Weights of a small transformer language model.
Size: MLP 512 tanh GELU, vocabulary 2048, 7.44M parameters.
Architecture: learned positions, tied embeddings.
Training: a variant of Adam for these matrices, 371M tokens.
MLP neurons of a small language model. Each row is named by its layer, matrix (up: input weights) and neuron, and shows model dimensions 48-175. Each number is 128 + 24 x the weight over its row's rms, rounded and kept within 0 to 255. Numbers have three digits each.
After each neuron's rows, "fires after" lists the tokens most often just before its 100 highest values on Wikipedia text that the model never trained on. A number after a token or word is its count.

L5.up119:136117123149099176109182158117175106135132121158140143165110148109188136127071130102137142087121100138144091143139127154093123142094109156121143130120142059109121148124149137174127099124126155144102131085172126115125140141144109117159103075100138133135130124118155133143139137109115131090142124098154158109121108123075134142079138051102167105080121139206143098119120122131134122111125
fires after: " " 54, "-" 16, "s" 11, " con" 9

L5.up83:161111154164134113104128129122132133151130153173112118128101158111133149136108110124108138137172128119143204088091107147112103135142128132131150134148117103165132140137127133131125142157152145138163081129114152115138155075121181120126149110105106112108115124142151121125103169154138137106126125202168089103112122145125136131100128131150081088125116091121128134127145128122095120175118
fires after: " Ar" 18, " Ca" 12, " c" 11, " C" 10, " mo" 8, " B" 7

L9.up477:175151163130139069101115134162145116128172127076114104103153130088117125117149146109094114110077149108124122130121088127114139093118116186118164169139114152090144115097110161119134150120160115124117153136146129142129154076130177126140107119141115129130135145127141131133137143109125149086103184149145116106125143130134130132145151118137062070130126096177182114130157105107118135187140
fires after: " Cor" 20, "or" 15, "in" 9, " Bar" 8, "ar" 7, "er" 4

L7.up491:147137150127129125128101116141140132124113118128095136086127103086167121121068112182148122143096122095110120106121194113162109167134123113087131113131123142159152133120150123141116111133142122128122110139163114132164136129119166100123129095147098094156071143118150115136117125089130115113153138159129122141112143134104139121144141105088153092135145136171142131095139066149138145104162
fires after: " at" 34, " more" 6, "th" 5, "ity" 4, "ate" 4, "s" 4

L9.up210:167133130132102101113107165081116083144108108128115108132103166111128125116128175147158096103154052169158113126093143137151125135060129183169116122158128138140124106109140114134148099131104154152108136142145149112161116117092134132152063112076126108096132122132119119144154135141176132089133135134123154166133153169155191123097150100103117107139101132084120181105148124158119132132145
fires after: " " 41, "′" 10, " J" 9, "J" 8, "M" 6, "\n" 6

L9.up192:110128159152125116162147136130186119117135127113121097117154132109152159077085172120157152108119070119119096151125150096115131142127091111133154095120098119150116136145152108117103129133110126133102135143143103099113141126125129149144150129139150107144114108075152104155141051111126132129095117153065179147123156107148132137116118145125135130111140114128090148091129130127138146113189
fires after: " " 31, " re" 15, " was" 14, " Re" 9, " (" 7, " became" 6

L8.up492:126135133109076136110102189150121170118131149129103139119124107133126139112104131111130165126047148156119132148158106141120119119116104145145112134124133127137127150123167116181104094105098177156158125122124116139109140164115132110043157131144152142089077151140127065103133146038125143134140141159122102131135167128173116120121127131124133135141144116141177128128123128106129087149109
fires after: " |" 83, "|---|---|" 7, ";" 4

L5.up505:135096154152148102120124165152125128114119088137133127117120134104112083134096144126075181139120160118128123134133066114114084150109098143102133117167123087116167127126146143115113120126134126150098100138116122144152120188137136168118116152096096124124090149140118133101118143094133110150159127133108061091163176168163128135106134142133079131152152094132150149095143136099110118159117
fires after: "," 42, "." 10, " at" 4

L8.up156:143103125169117110116161096130125136074146096151099135158095100152096132173131141123169156188100126093147130114168118123119125125122106145171132125138081127116147130107122135071091161115121152135137143095107099134157110139115118152159137129116157095139118146128111137156096137126154148136152154126107113087132134115229129173091102128074140123128135168112130123131151119145124140130155
fires after: " |" 23, "e" 10, "ne" 8, " have" 6, " has" 6, " Ni" 5

L8.up242:134120164148132101126092153085122137162129119133176159100083132112140136138088119127105135149104142105120141108118125148144112161133144124136148134096118148177135114110154156094154123095142163138169127129115109123167129126135131104114151126078131132098108094109102145146142153074134084130130125142103105093164170120117094140113150156139146119071160120132143139095143129136106108131123
fires after: "s" 33, " at" 8, " ex" 8, " can" 7

L9.up389:177194114138122106064120103107138136131102138132129101128131158130169184098053146178121141146117128127156097166109138135167141138109143137137156151121157110103121129111138130177108116071184148146128122106148122089155105093128172122101113131122136149112089094115114154141148139148113155128158130079156147117110146135128143144099135132134112146093103126098169180109130125127112130141156
fires after: " the" 14, " " 13, "ro" 12, "ra" 9, " Ra" 9, " a" 7

L8.up149:115155173129153142131203109143140104119074134147100132143150080097145139121115140132102147141102137178094164129146144148109186163142136129105076111136162089111122122111163123125136057112088135170126135089139137161117078115125117162119126095124137114101135124113145140143156168124105141126137114134122138108159139150092124118116124149138112187125133107065117160116144141107110172126108
fires after: "ra" 19, "." 18, "fe" 10, "ro" 8, "la" 7

L8.up324:140162134123089182094106156113148157157171118149085116138142173096134089143114150194166124141107137093139118160156144113136126141122134119142126137179118114149142128134134163098133085120159100119153124164159120093146131137117133073126138171108150114133106128135126155125153133098171116098106174150107096167136164088153108144095123127112121122108113116160100137106133115102076158154154
fires after: " " 77, " on" 8

L8.up204:113125193152127150083129149108118180114085108127114126136138143124139126110104114140089145162081148181136133110127140108110093171137135127149113143123094168099144129109163117111135116105106131126110119126173094153099117127114110116128139094142163159134109154110124110106123126120135125137159140135092089102106156120099104109113112136138150153140146076147149125108133102130124122133102
fires after: " |" 33, "d" 14, "c" 11, "hi" 8, " Ad" 6

L5.up164:129113129168116108115150125100152125125140159157147124166093151125142122118117131143138139100105118157144074126090144094137133122124108139138157159085143087139133111117150158139111079076156179119129146140150138169141119139136173155140135100113138142129107113125114128149124123114137178102106118124074164089139138145117171103115123144145132123122157108127125166096130123146137108136156
fires after: " (" 33, "\n" 23, " \"" 7, " " 7, "F" 5, " |" 5

L8.up63:143147133139087179114113130087133128106120141095105120122134106112174126125127154126074156110122121137159086131128127130146111129059116101131102127081140127160160155125110113115128141128157121139109114130143143116115138121131147110114084108125155155106132132139116104115174132117119170132138119100146058092141132154142144104123098098118119101176120129080187120090136128079140122133123
fires after: "ro" 24, "fe" 17, "re" 13, "wi" 10, "i" 7, "ri" 6

L9.up59:132084113138082107139149132103165151140116120102100108088092127149144116142103090141123154117117144127102141124157125109113112170144120116148130109147093146127136108118182155111117087132107123134176103133115135127147124147150142139129168163139126099203157123109112154154108157115155147129143127110117143124097149168090137144136163139112153169119121123121173145147150146177109126164134
fires after: " de" 25, " re" 14, " " 9, " in" 6, " ex" 5, " co" 5

L9.up502:130107131154134115122124134124102111120184135143080107114141157124148122131137108100158144128115129159131138091141138116123122104058092129140165145138093150119120101120127138092119157119135157134160137183123156123130192094110147149123126137156165131096109121115124139143125116129094164079115133099133137140123133148177129120127107107145147138142105137162101131174143092144095156120148
fires after: " F" 25, "ent" 14, "en" 9, "F" 8, "emb" 5, "n" 4

L6.up390:134136125151129148112137123126133100100093148165088101164138134135139134140111139157095138111104120154134106111072109128185148132129101145107132126151158155153098187129145156116113131106145154129148143139115182132096138129143146151152128161070094152137091157123096101127153139123074106141126140135125132097090138136136139156111143149132113118061086103116149155133123148135125153158114
fires after: " 19" 32, " the" 17, " a" 9, "–" 4

L8.up488:111203105127136129128121139140142087095168134131085078143160134123134116148115128142121127143125146135129158169147133118186096158153101124113114117105114111188102126104111157119124110117110142130168108146130155117104139150115117062113122140136148109098108101121167128121146080109134155123135106149134146123128177111128151140116106095137161106100106152106100130118151093138132108128132
fires after: "w" 34, "y" 8, "le" 8, " take" 6, " W" 5, " S" 5

L3.up285:130118107164136109115106106126131127090137146138079129117129072143096139136079109148071165112142133165131149100123120111125123135078147164123124173109078180121089131130151149115137112122139183187147113114127125175106113121107132090133123127128127144081114115130180122121151136106115184142080151175141128105141115105139155138130139153113137113118153116135144146122122127104128084154145
fires after: "\n" 36, " is" 5, "i" 4, "es" 4, "e" 4

L9.up390:149104158129138147095103162151150127113129133122121047144150161150105128141095163155127149115070162109182129139107173103119098151124083141104108103144172107143101145124138133146134164092117121130144078152152099140083154125146175115077102109126127138115092115075143082099123105096128103092140139145148146089130121108090173131096134149138124157118114103117139174111144146145150098133127
fires after: "\n" 69, " |" 11, "." 7, "H" 6

L8.up254:117135144173135130160069129100109098144143120136123135098151085105124109127151142148106146114140114131132144153150153131163164166099152130127073151165153142124100070164140150086157101113161143091134121148148131139131109155128127040147112156098145108114110090104111134135129128126106150149165120127124153095122112121125112136111129125113156167123102120140129132120133047121106174112127
fires after: "s" 45, "es" 13, "ef" 5, "ff" 5, "n" 5

L6.up320:140125115105123160146167128139143147131122127155120120125133117100099148146139147177153138178144114162134129115137138101140138153103115177137126124180113136116092119140131119128157102094148120126122156091140127133162102143120133128056122112142124092164121154102113162161129103128162141093140120161142149136151105107149162137104085132101176120173141128063139135099135119108116150106112
fires after: " Jo" 11, " T" 11, " Z" 8, " Ma" 8, " M" 7, "T" 5

L5.up207:130127149108111137119101138091163141138141103146124132092159184097119089132133128154158152148119120170121101132132144097144104141175104142135119157106166161153101150079128158114120141134192093131088115160145119134127135073117150108127105070120114113107094138098118127116133109143143120142102139132132114147119103112106120120082146070156130090140143122130141130129134132120115097126136
fires after: "T" 11, " B" 11, " W" 10, " C" 9, "P" 9, " G" 7

L8.up37:140154110143134130088126170070121107142169113146119148113140105097165116179102125151135117121098134158098148113124121112174135157143140103139085137145135140128107117111177127173117111115103120117121123109200106156108136130153202103132108156125135150126128134100120115150165134096128109149132108105142124109114174154124126133106120111067134123104144083171134139090136094105117154123078
fires after: " " 20, "f" 12, " De" 7, "st" 6, " m" 6, "ff" 4

L7.up227:146084105154150096117093112136117109150141113131127105134120143146095096147144162113132168118157090167098125126129172116139121135119125169076113135139105117154117147149146173144092149109122163144131097161182108140138130155130141166103123137108131127192109123093103113076151103130096127148130166113141159089158147132109089127127155126119148105106120129144114127113144088119115139141129
fires after: "s" 60, "con" 5, "ur" 4

L8.up334:202100125144137152095150156134121120139117171143128127115112162149149082130093130113131141176138117170112149124186142136143101133066139130138142141137113110131163112147092141151108091070136107147165103109137111187183138151148097091111153117116117057139156169158109103085109134091164150161142133139118072099112139119117129152134129143124109112104134081093141140106142120115137121140099
fires after: " a" 28, " in" 14, " pro" 8, " se" 5, " A" 4

L6.up127:140183137120112122109142203157095090145105145172078124132155121131106084085106125102083106153130151181127138106132096118146141119116131155091120136120146131122122116118189154118071111106138123145116149103138157126150130142162116145148088143066128146105123136132114101175112132085089105148163141108137137106137132105167156130144124091124101099106098131148138113109155077102128164146130
fires after: " the" 41, " 19" 8, " was" 7, "s" 6, " won" 5

L7.up229:139160140133140170136153146134155121092104163170131129104131110111137128077112167144142145133130138142111110147126136101097141192091114161148153169117137124102066164151158128103091139103137126165122149110148153114110167161110090122137117110120118104125126128109111100102149126116100138163097139113101121086150157140153132130095123138122130102126131124115135164135142165112093117113117
fires after: " Jo" 30, " was" 19, " Re" 10, "-" 6, " As" 5

L5.up171:141129134147156113118145148134112133134130153145139109075097153123127159103137119162170101139167079142131158108144171123085114123121153158157123131139096130164127153141161142119083106117138121123165126124111115155130085123123117186135073137123124152153158112091134111160108133111164154117122165132105159093125135146137134081101108146137120103126068128095131135162155112142108135130113
fires after: "A" 27, " An" 11, " O" 7, "\n" 7, "O" 6, " Al" 6

L8.up22:123149098147108113157101119107123105108128099130072152110162118128121123155144151121135134143068123138138135128115078131170123145123125111202059165082131157120115115115103140157145110130125141130105142130194148176146133098150112126181127110117145138114141121113052129121150173140112114081138130092128141138127124104105138139128109104106126146148160065138093136102129091145124119131127
fires after: "f" 32, "ff" 15, " f" 8, "m" 8, "er" 5, "%" 5

L6.up24:165152111154095170130123142128135131139171121140074093132124113087122112107136136143131149151109142135146152126127126130161148133075141144141145145167136133146091104108107141149130111060109164116181146105096138131173111126095157121125115108118082119137088129121125158157121145115163133115142127140122081146158162114130117144081083140106154107108157121107154119129146099092128127151110
fires after: " Ma" 15, " R" 10, "\\" 9, " Sa" 8, " M" 5, " ma" 5

L7.up215:102075114174148150138103165068179144137134162135128123100150158112163103135115125117129133147114121138130115136101129138124152162138118141107156116108113152104156140133154147132109121127117129126186099130162144166120156180099122134125157133136156103142128137108122130118125141107128130133136128103117134089106161107116130122109154108146164115084107138192121168098130116136116155145174
fires after: "s" 27, " " 11, " B" 9, " c" 5, "ul" 5, "w" 4

L9.up106:122172142137085165117132162082157156147144114129109130124155111122147099139112121100113132101078133163118147153118142161104122141114117138116157159119142129178103130109137138099081121134137132116107131108117125119104101136120157117141121082121092121122121136068129156139182080171087124133120126131149153135119109147100150120118170141098120115126126107134122122122142097151113171113111
fires after: " " 42, " dis" 23, "s" 8, " un" 4

L6.up226:130124123156082140124118108109174115119096132144113139099106102147142139095086155156143122099088155137122140131153140145150087127141124129116136132144112121135139107132141122129150087099177105154124138126155131166157153121134153074145156099106168149168153147154140134152143137117106136152132180162173106125107145129096163121123153151121111147127099141135131156143126113131136158138157
fires after: " Con" 18, "la" 13, " con" 12, " Se" 5, "ter" 5, "==" 4

L9.up216:107127131114134079145108092124170119097156169109140121132109144132161149110091142120139118136146114130139150119082167121164111141118138116130104142085127108142102093119137153116085132136122126139100119117138141157105147129116160113144168133144164116115138137090160124126133078179158152081111101084104128183134123185117137139127128139108132145115158102110113169153131100149129136156152
fires after: " App" 14, " Re" 11, " F" 11, " re" 10, "ci" 9, "er" 9

L9.up452:133132128177159124117123110119129108165161113173100164115110155131125117130099115098092135131104113096144105095131135098151096130111114125138131141105108130117162081141144133124146130142132119096171139134142134157139169115123160092155101177129116146127117071136111127160133123112098160082135158075140128121157129136127110147114166141158098135145134072185141170170151130126110140166166
fires after: "er" 40, " Cor" 18, " Ber" 11, "mer" 7, "or" 6

L6.up429:105086129174109098145137100151195101139089089112169106116131115091104129105080120134105173134146094127114125138114089123142183201138125120090128116120134122161102101146129152116132123127115163144127116139120115108120111131111148142139114142103102129129092099144142155122144108123128153134128132138145125075175171130107151125133132102123180140125089145099158123092130070122107125122134
fires after: "s" 25, " S" 10, "S" 9, " Ke" 7, " As" 4, " Christ" 4

L5.up43:135071145116122158128193135099101129158111120117125113117126167139116104093108147121115150107099152122147134133105124080099117148173084181125088124136116120101176176115140129133106125142137130116117131126085143095153164151128122148072096131104143141132092160109129088135129103090110129083096133158107135084127142118156155133080139145155101105113141101165163167133142140103126127149128
fires after: " |" 34, " w" 14, "|" 10, " St" 5

L5.up224:108144134115120165092125165102156133134139122126109120145114177113140085126118170168152120106132102151148121108149095087155098116098102099150099105135111096143120125116131150147124110095101084088148120150165091148174147145129120098093134079119176120173111203161126169105149126099111105103133147132147121142111112126141144136122107137084121144095121131179117135146140089146126114162142
fires after: " " 80, " \"" 4

L6.up342:123093116125119170123119133133128126151145114123111141144150124132116154148137124134095104138101129155097142141129079128203131173139150141110101150134140177099108136115107128139101135109153106135129116177150146134141094087154111114074103141142160097112147154143155117161149116143139149186138166176121140140148128143111138127113123155089115086137107112140114121126126047159114142139125
fires after: "\n" 46, " Team" 14, "it" 8, "th" 6

L8.up233:167116130117118138122109114101174117141132134113151121106098160130153142108128117153155137154156102166152134111121120130101124153125086149137141133125104122155138201123136159142128126131161140109134105153127109110152160133159156131150141128096065124135178081123138086114137050139161116111114136110153134092126140093158157116099139110086125085101100138083129129120151119134116075179109
fires after: " S" 21, " K" 11, " D" 7, " w" 7, " " 7, "S" 7

L9.up43:139158127170119156093149152115152132127127157091096124130098085150116138139110114109125175089085156123148163152105153157113140122091100135142131102140132142123176163131153133127138133144158131130178121161124147130126169123114166079131089141126159138155157140142151105188136117138130133106078159146134091105121090131119100119115132147119122102161102144123148151129130140106122087159094
fires after: "lo" 29, "bu" 8, "i" 6, "ro" 5, "fa" 5, "re" 5

L6.up129:121124121139120113140113102152136140113153138111105121084132108122099112114136091157052111100114106163073127175083113096176149150104148132133103155123105138105128151133152126100087134112133135112133136152120126161150107160134140130060122103083185146130142115123131095102153117143159109147125147130129174120147125132131143112126143125104134081113120101110142131130139084132135120157102
fires after: "\n" 22, "s" 21, " Team" 9

L9.up156:146127143176128062108129167130175142139121102108134133148118137122106135134121116165134126112134095159139151141165151156116125130125109205119132176109074163128151129076165138112113095083142113106143139106122092136140136140128126166094162101133142107118144163135103122139132096144144129098150129184065139119108111154143128125123153152135079105146098111133110112116136104136152127169108
fires after: " in" 38, "al" 14, " Al" 9, " " 6, "\n" 6, " one" 5

L9.up488:117111128124154118127116134127149133140162105146122110125168146127132128116131141148129137154147127082147106125132126092148130189145106153133084106115096127117091147119135102140105145132109145114121110163111156140110118104142153156103167122159142157107103134138119160166136121124112168103128091173092126113152111121143109134109126110146136054123079139093130144137138090100123135160119
fires after: "S" 16, "y" 15, "T" 8, "E" 6, "w" 6, " S" 5

L9.up495:106142134141107183156114164128141094144165109101118122107096098072173143140083112110077139144107109146107156138157194133136139218126136102110139118112119130127089093101154170117135137130150109185151099105133140147117131143119127115146135089076146159125101149116121132115113131102088151096140124147120114127164157131135144125127100093108130123134145157092131159135144137111149153110092
fires after: "s" 21, "n" 16, " As" 13, " Pa" 9, "re" 5, "es" 4

L9.up307:157153137157106152106137135136141120136124145064155093080155157052119104108132153118102165121101108167156147121129130140085108158116171169142111147117142111117113134110138185146102144166108141082148123121141132105113129119163139121164124153155104158143154098137140115119101074099116152087092132138107142109095146115144162131126148160126124107142104120146170128112144110127111119152165
fires after: " " 46, "s" 22, " S" 6, "S" 4

L8.up309:136125113204111137119158143108094124145153122097128114156126116167094152119125118161132095145127153150090142125173118128126116159120130180108116132140117116121123142144123144127076121120162080110113088082191132139149114076149083163088105149081148132151133156165116102146118145138133116128142130156121077138141126124143152160133146100101101136117119115157162144087135146135132134146129
fires after: " con" 22, " in" 20, " In" 5, " ex" 4, " under" 4, "---|---|---|---|" 4

L5.up459:101119144143104126117120127145121130046109134152087114110142146109129113161111132164114141113094147153116128062129121098128127122125106147111137095144133085128138125101196126119082160131131126128122133092139127088137094159098137162154099134139117119085126146100087116120162130118122132151154134115124139076128180139134164149106119118090094138100126159087153133081130112136118153137191
fires after: "." 77

L9.up396:123116168156099118102141144146141149089137105084171143096039123132105120130098125103099125095153096147136156053152143125157061212132118109093123130092102088143131146122185180106135126116115095129134149129187116095082090108136152127142084136155121103148152164121127168099134140143083147137123135114145106137119135114121126145150168083093094151109156134135153149137136133154115129133120
fires after: "s" 22, " the" 18, "." 8, "en" 5, "ur" 5

L8.up205:119123122143080137134121100095169154158153128122110107090115150116124120170098118126117093107103148102111104126173078094142128130116120142111156111142110104133160130125129107119129056136181108155180112145122129205097080161165126139121155135132125128168100135104127118150124106087115160095141110138120098107159182134163140113142160142114120096142097112114164163126144094105128109151184
fires after: " " 28, " under" 10, " as" 10, " for" 10, " In" 5, " re" 4

L8.up401:118125139151121112130104111144110134128125084148166095120125153165136145132090136152115151081154109129111169125134134150159114137140132147091127146171092132147103138138156135145083134146092158163144100089114139097130124153105145102133122105124145101104103109102150172107151107141136147117186100161138158051153148162125130138127164150104165115101130124130072138117119114174101168099129
fires after: "s" 52, " S" 6, "d" 6

L6.up497:094152176146098100139114111141122128113130083100130079131118125135103130133097105141145169128158101117159170142164118142147119098087140116124099154115119141155130150131181142151116160140143109158151127143182112103103135129124134111110111181143173114128133091149154129121122143089127149170121101137106115093097091126148140144143173074127148125094125153109132154143142128144120121131140
fires after: " W" 30, " w" 14, "w" 10, "W" 6, "ur" 5, "." 4

L8.up18:159075112120107113151105132117175119138136143140172142104145155117128142123093121115140110091146069114088121121162137103156141145134102166132149147132135111122165111097137121134119070127130105171151149067150134116182071111147151115114119130081136084117143095140129122140120113130132183100116113109098126096120106146143161156090136118099119160135086068150193132135143111146110117173112
fires after: "-" 37, "\n" 18, " re" 14, " (" 8, " " 5

L6.up237:116177097116139135182103156102118132119146147107134125128141165129105163080131122115116161144132155150085147138157111099147102157141132128096116137142084153102129151119113135119127122115083154161137107136159082153111148124157109151127099132137138103155132080141144139152118081065129087151123132122122118092131152148136139129122132103179120125107125101156132122145138129137114127114135
fires after: "st" 30, " part" 19, "et" 15, "ist" 7, "s" 5, "it" 5

L6.up379:095176131093138164121122109124131149081161101151109140111145168135090122124100072124174149106098109079166146091127119098152136155138152124192120150106152147181114111152112155115084123124148125136105134123144156094158118125122150130145161124147098102110132111129173157170121120123144120068198095149072113126142109141131131120137114118123173104126135137113104148156140128109113126151124
fires after: " U" 32, " B" 19, "B" 8, " on" 8, "U" 7

L9.up404:107107154116115142098120144157106157117156112107098121133112124131115113088142127144105155126107101123112116163109109127153127127098093155134134161086128134121146115082122141087141143111191108143151114130137097145100160113142127132108143134152141122081073147113103132092151147111104118101114133140094147142100137134126112143127134150133111095088142145168112131148144093136123134117158
fires after: "en" 19, "in" 18, "or" 10, "n" 7, "un" 6, " Cor" 6

L6.up343:104094111110104101069119155100096141142137092154127142135131144133198124111080115155146204140156096133099125138112122074152113161169116128101103108128127111136067160129158121104102141129142148139145157181095128131135110122144150139108121158147131113115070113128124104119135133107137125119127136085129105130120126141106139134128123128146146125123147107128122140090137125133124103168125
fires after: " S" 32, "S" 21, "s" 15, " St" 6, "T" 4

L8.up439:109084188157142177110155144113120172146174132126141128103125143122137111116122117120116167114120101195104105121140165183124107138095144146108127133104143159128130099078147123088136118112127148106114084116138116161100123120119160141143090072147162080090121114113113127146153139105140149148169145122136144104131148124116148117138179141136097083139146157115109132116140114112131193084160
fires after: "s" 43, "S" 9, "al" 6, "il" 5, "D" 5

L7.up500:139182088121077106150102103107133140127119114162110116110121105119130168131116129127137141129086155110152131074103115095115142124122147128123123136143151111081120113120129109152124142136151100139108122134167146126117141089099123106138145154122174145140118131078101133170102125119142152099132104143103119129112165133166123120114079131097132118096130090154122152097126132112128157136107
fires after: "f" 15, " f" 14, " sp" 9, " di" 8, "==" 7, " pre" 7

L9.up86:148115154146073126137184119103099131120167124154134135128102128144135116163116139109139107090140132148132109119145135094127127160112095130136158129159124096152114121113141156129154100129143111137126118126148168150102132129132125118135107147121158094163187106123138116147146151122150164097126111115111121101140133146183118161095157120066136130079129083117108189131150125174110153145100
fires after: " re" 28, "re" 22, " in" 7, "-" 5

L7.up435:096140113136120157150124171096186125123158109126103132130142135119154139100109142146147118121130118190130130130118145109144124163181095118136134147110103106157127156110105124136120083117201133157140119133110123146151110164121089092091147136097189156118118158061103105142128123094118139096106139117129146104154140140109122131111146103085140148110153110136150128147142093122138125145163
fires after: " con" 31, " re" 20, " di" 11, " " 8, " dis" 4, "c" 4

L6.up124:116172089135129103149108139105125106157192091116129115121120126140130097128084153117148170117093151126140155089144075112146163132143091122143099144154146146116104137096113113125126141136086143145109147144149127144147127107138145094103141152125158125130150152137129117106171137100132147107131134147125174129115194146177132114102118094092113125123109078172135128117128077144120116156172
fires after: " in" 45, " take" 6, " on" 5

L8.up154:106141109152123131123121125118114129135130139118152111101104127142129121134131137173120133171099131153126149130110117097142081171109128148157129138099123114102113151121145158103085110138125146140104124138153110161136109143147176193102167158134156118141164189092111153150107124144146147137125114174077129146105149110134147147119138087085143106060112113140137174148146155132116098098132
fires after: " co" 14, " a" 10, "ur" 9, " vi" 8, "st" 6, " Co" 5

L5.up457:167139171117144106120135117098159138122138134132130129172125128106117127108102125121101116155147170163101106123099097124143141146101142170111131138117122116131057140190121164089135149109129154092151160117091150111100124109111110130123117137096140106120124102145129134142122109140120098160114148154109108132170099110152134135096133106112153108154148121127144160151146102136092152182098
fires after: " the" 21, "{" 15, " The" 9, " " 8, " an" 6

L8.up429:156102147113108179142143160136116105113125121095103129129122084139148123150104161117084150043130135115090129070135162078144116172130106154133142114149170169137106130112133102107095114148186120185138098097097077112168158149155168121107145094136145115144081110087162116155108091125131127100101112149113121129155129108114147133113141115081132125084143115141089130122125118152129128128137
fires after: " at" 20, "s" 11, " At" 9, " As" 8, " con" 8, " Pat" 8

L5.up381:099129139128161138137134139125177140160106107129083139134112169122107105086096105131120109172123124164150142105098092098144113142134125100091151126112143079129155129155134150112070153110122150089128145121114198102172114124111107084107142136118135101145126147120140129164145096153117144145113139117160152126083140107149147143140150083117187096144136133157147113131137124107135144148104
fires after: " the" 21, "-" 9, " an" 6, "×" 5, " a" 5, " The" 5

L8.up134:110126097115088115137132148079129106161132109114141117143145123117144128110115136160120101153125079136118135156153072111157136189115102129109119142122161099135101094106116131115160111100123134158089126152137122110104064059145126151146148067107165139136124146117147133107156160133156129113132087141118070108126154130123139142135138132135151132129092118152115174108154119149121132117123
fires after: "," 40, "n" 11, " United" 6, "en" 5

L6.up249:131118139136122126133149129106117143122132078110128088087129117140135128162135083141126146158126109106128137148116114138169148153138076147128144118129134150146106155100138154087127151112135127078108131131147159118115150113102228099134127120132118109084087108137173071141175131097167089114142133154123123104097097132134142109116092098120116095112118128176083106116142119102117153132088
fires after: " W" 17, " B" 14, " And" 13, "w" 8, " Wal" 5, "W" 4

L8.up474:137107143107144115120133101109152137121090105108131131110102155152147164099120097104130151096101097141135105105086076121155126125101111134143161146175118100171137151167137102114113123089116153161137154120122111129136099128166178142159114162165112078092087064109168129129150152119139160110113103182108117115163116151108106137109148110119121114165143106133120149122140123140117109134161
fires after: " B" 41, " K" 23, " C" 11, " H" 11

L7.up329:123082156145127164125106144148128108132103148106142134107150130109134139148151122111133166080133127152097168121130093149139141147078113145106135124124150161133121142109108119154131145124131148179125128104130085128120153123149141084113127153128120154128127131093106157175109186147142143124186139112096132130147119136097149102129135141127167163155152125115131114137140093157087136131095
fires after: "p" 25, "b" 21, "s" 12, "ff" 5

L8.up411:155123117153137125095161090119134131141141092119093139170084130144129101126052112122120160115116117175126137129149153139142154120132109169093113174118105102100139160164179133091099106129104129154105101128086181101132101187156106125116107134110133096133149147108102155170139127119136150150153166125112163080125111106157159136125138140092101136122118143095137120120139106149129168134135
fires after: "e" 43, "ne" 20, " Ne" 5

L9.up211:130138116138082129129125123146111128119127162120148123105125124141144120138106122156131146102117154145150124113122170116133167158063114100089129159121159137109067113136155141150122083078116168104137125128162168101116144114117131120107116129124159094138124137098132118141121098093142111111135129125102142108127121111115193155083196153108126148110081133123119179133135140171123123153167
fires after: " re" 28, "-" 15, " as" 11, " Re" 8, "." 7, "\n" 4

L9.up117:112130086143119095148081141128110109099125112127129084130120130133117151148137132136095149106123095145084179081105150122144086145158129103127155122143095130122131150057148185121156106153138108150072128161116097151159165111146133107086104114141140106150135119118115109102168102152135066117117140174121133137138128123110128100148098090102163156088127123166131136102143109164132128117106
fires after: "ur" 25, "ist" 10, "ch" 8, "at" 6, "ic" 5, "st" 5

L8.up319:154146181140164155120165139101147129124120158103128093157097082108116169121141112147132119146144145134130117127124141144144130113144081175134144090108102116151128112137133148095102156145124124140112136148094121099122144078108143146092139120084159122118133119093128142172151060133161135148106137155121126127074121152153136116104134177140099151097095123112121153147136138096094171136151
fires after: " " 26, " Di" 10, " Mc" 9, " Ri" 6

L7.up48:145150121137127135147093114142109108116147089108094123110114090108096105125139143162103149117099179111131153136131153124169105105089139120155066138095120136153126117113097085139129144127134099145103094153149152080127123140182132064112101157152163136151100131154106129108131106103108171125137122130148119134093071145154121127121133153102169126153170154106140122158133117147135084138139
fires after: "s" 21, " se" 7, "es" 7, " f" 7, "ut" 6, "er" 6

L6.up69:048122187126110162128143111133119103132133120143104161117158150095116145101148112131133142136131098127148132111122146124123129126116133163116142159178116122122121124099175146105116086114098159084142110085080138082139160113137135190137158122129120085107135140103136108131125103106139143118137134147091119128128170164145119129091142139122144086119122158111105129139133120147120151110126
fires after: " I" 27, "D" 9, "Y" 7, "N" 7, " J" 6, "S" 6

L8.up484:095144162123126154136146150123126158122142175110092134082163138145120137098115131080072121152114125157162120155137098120149155151152093107116090173160109106127114122150129139127120131143124092168108111113129091120161122102175121158104092116128146141144127147105124139145154095147120076171147120128143158158139127137128096123144156144119113158147099102102101114110137121133098119136093
fires after: "fe" 16, "le" 14, " law" 11, "la" 8, " Ra" 6, "ce" 6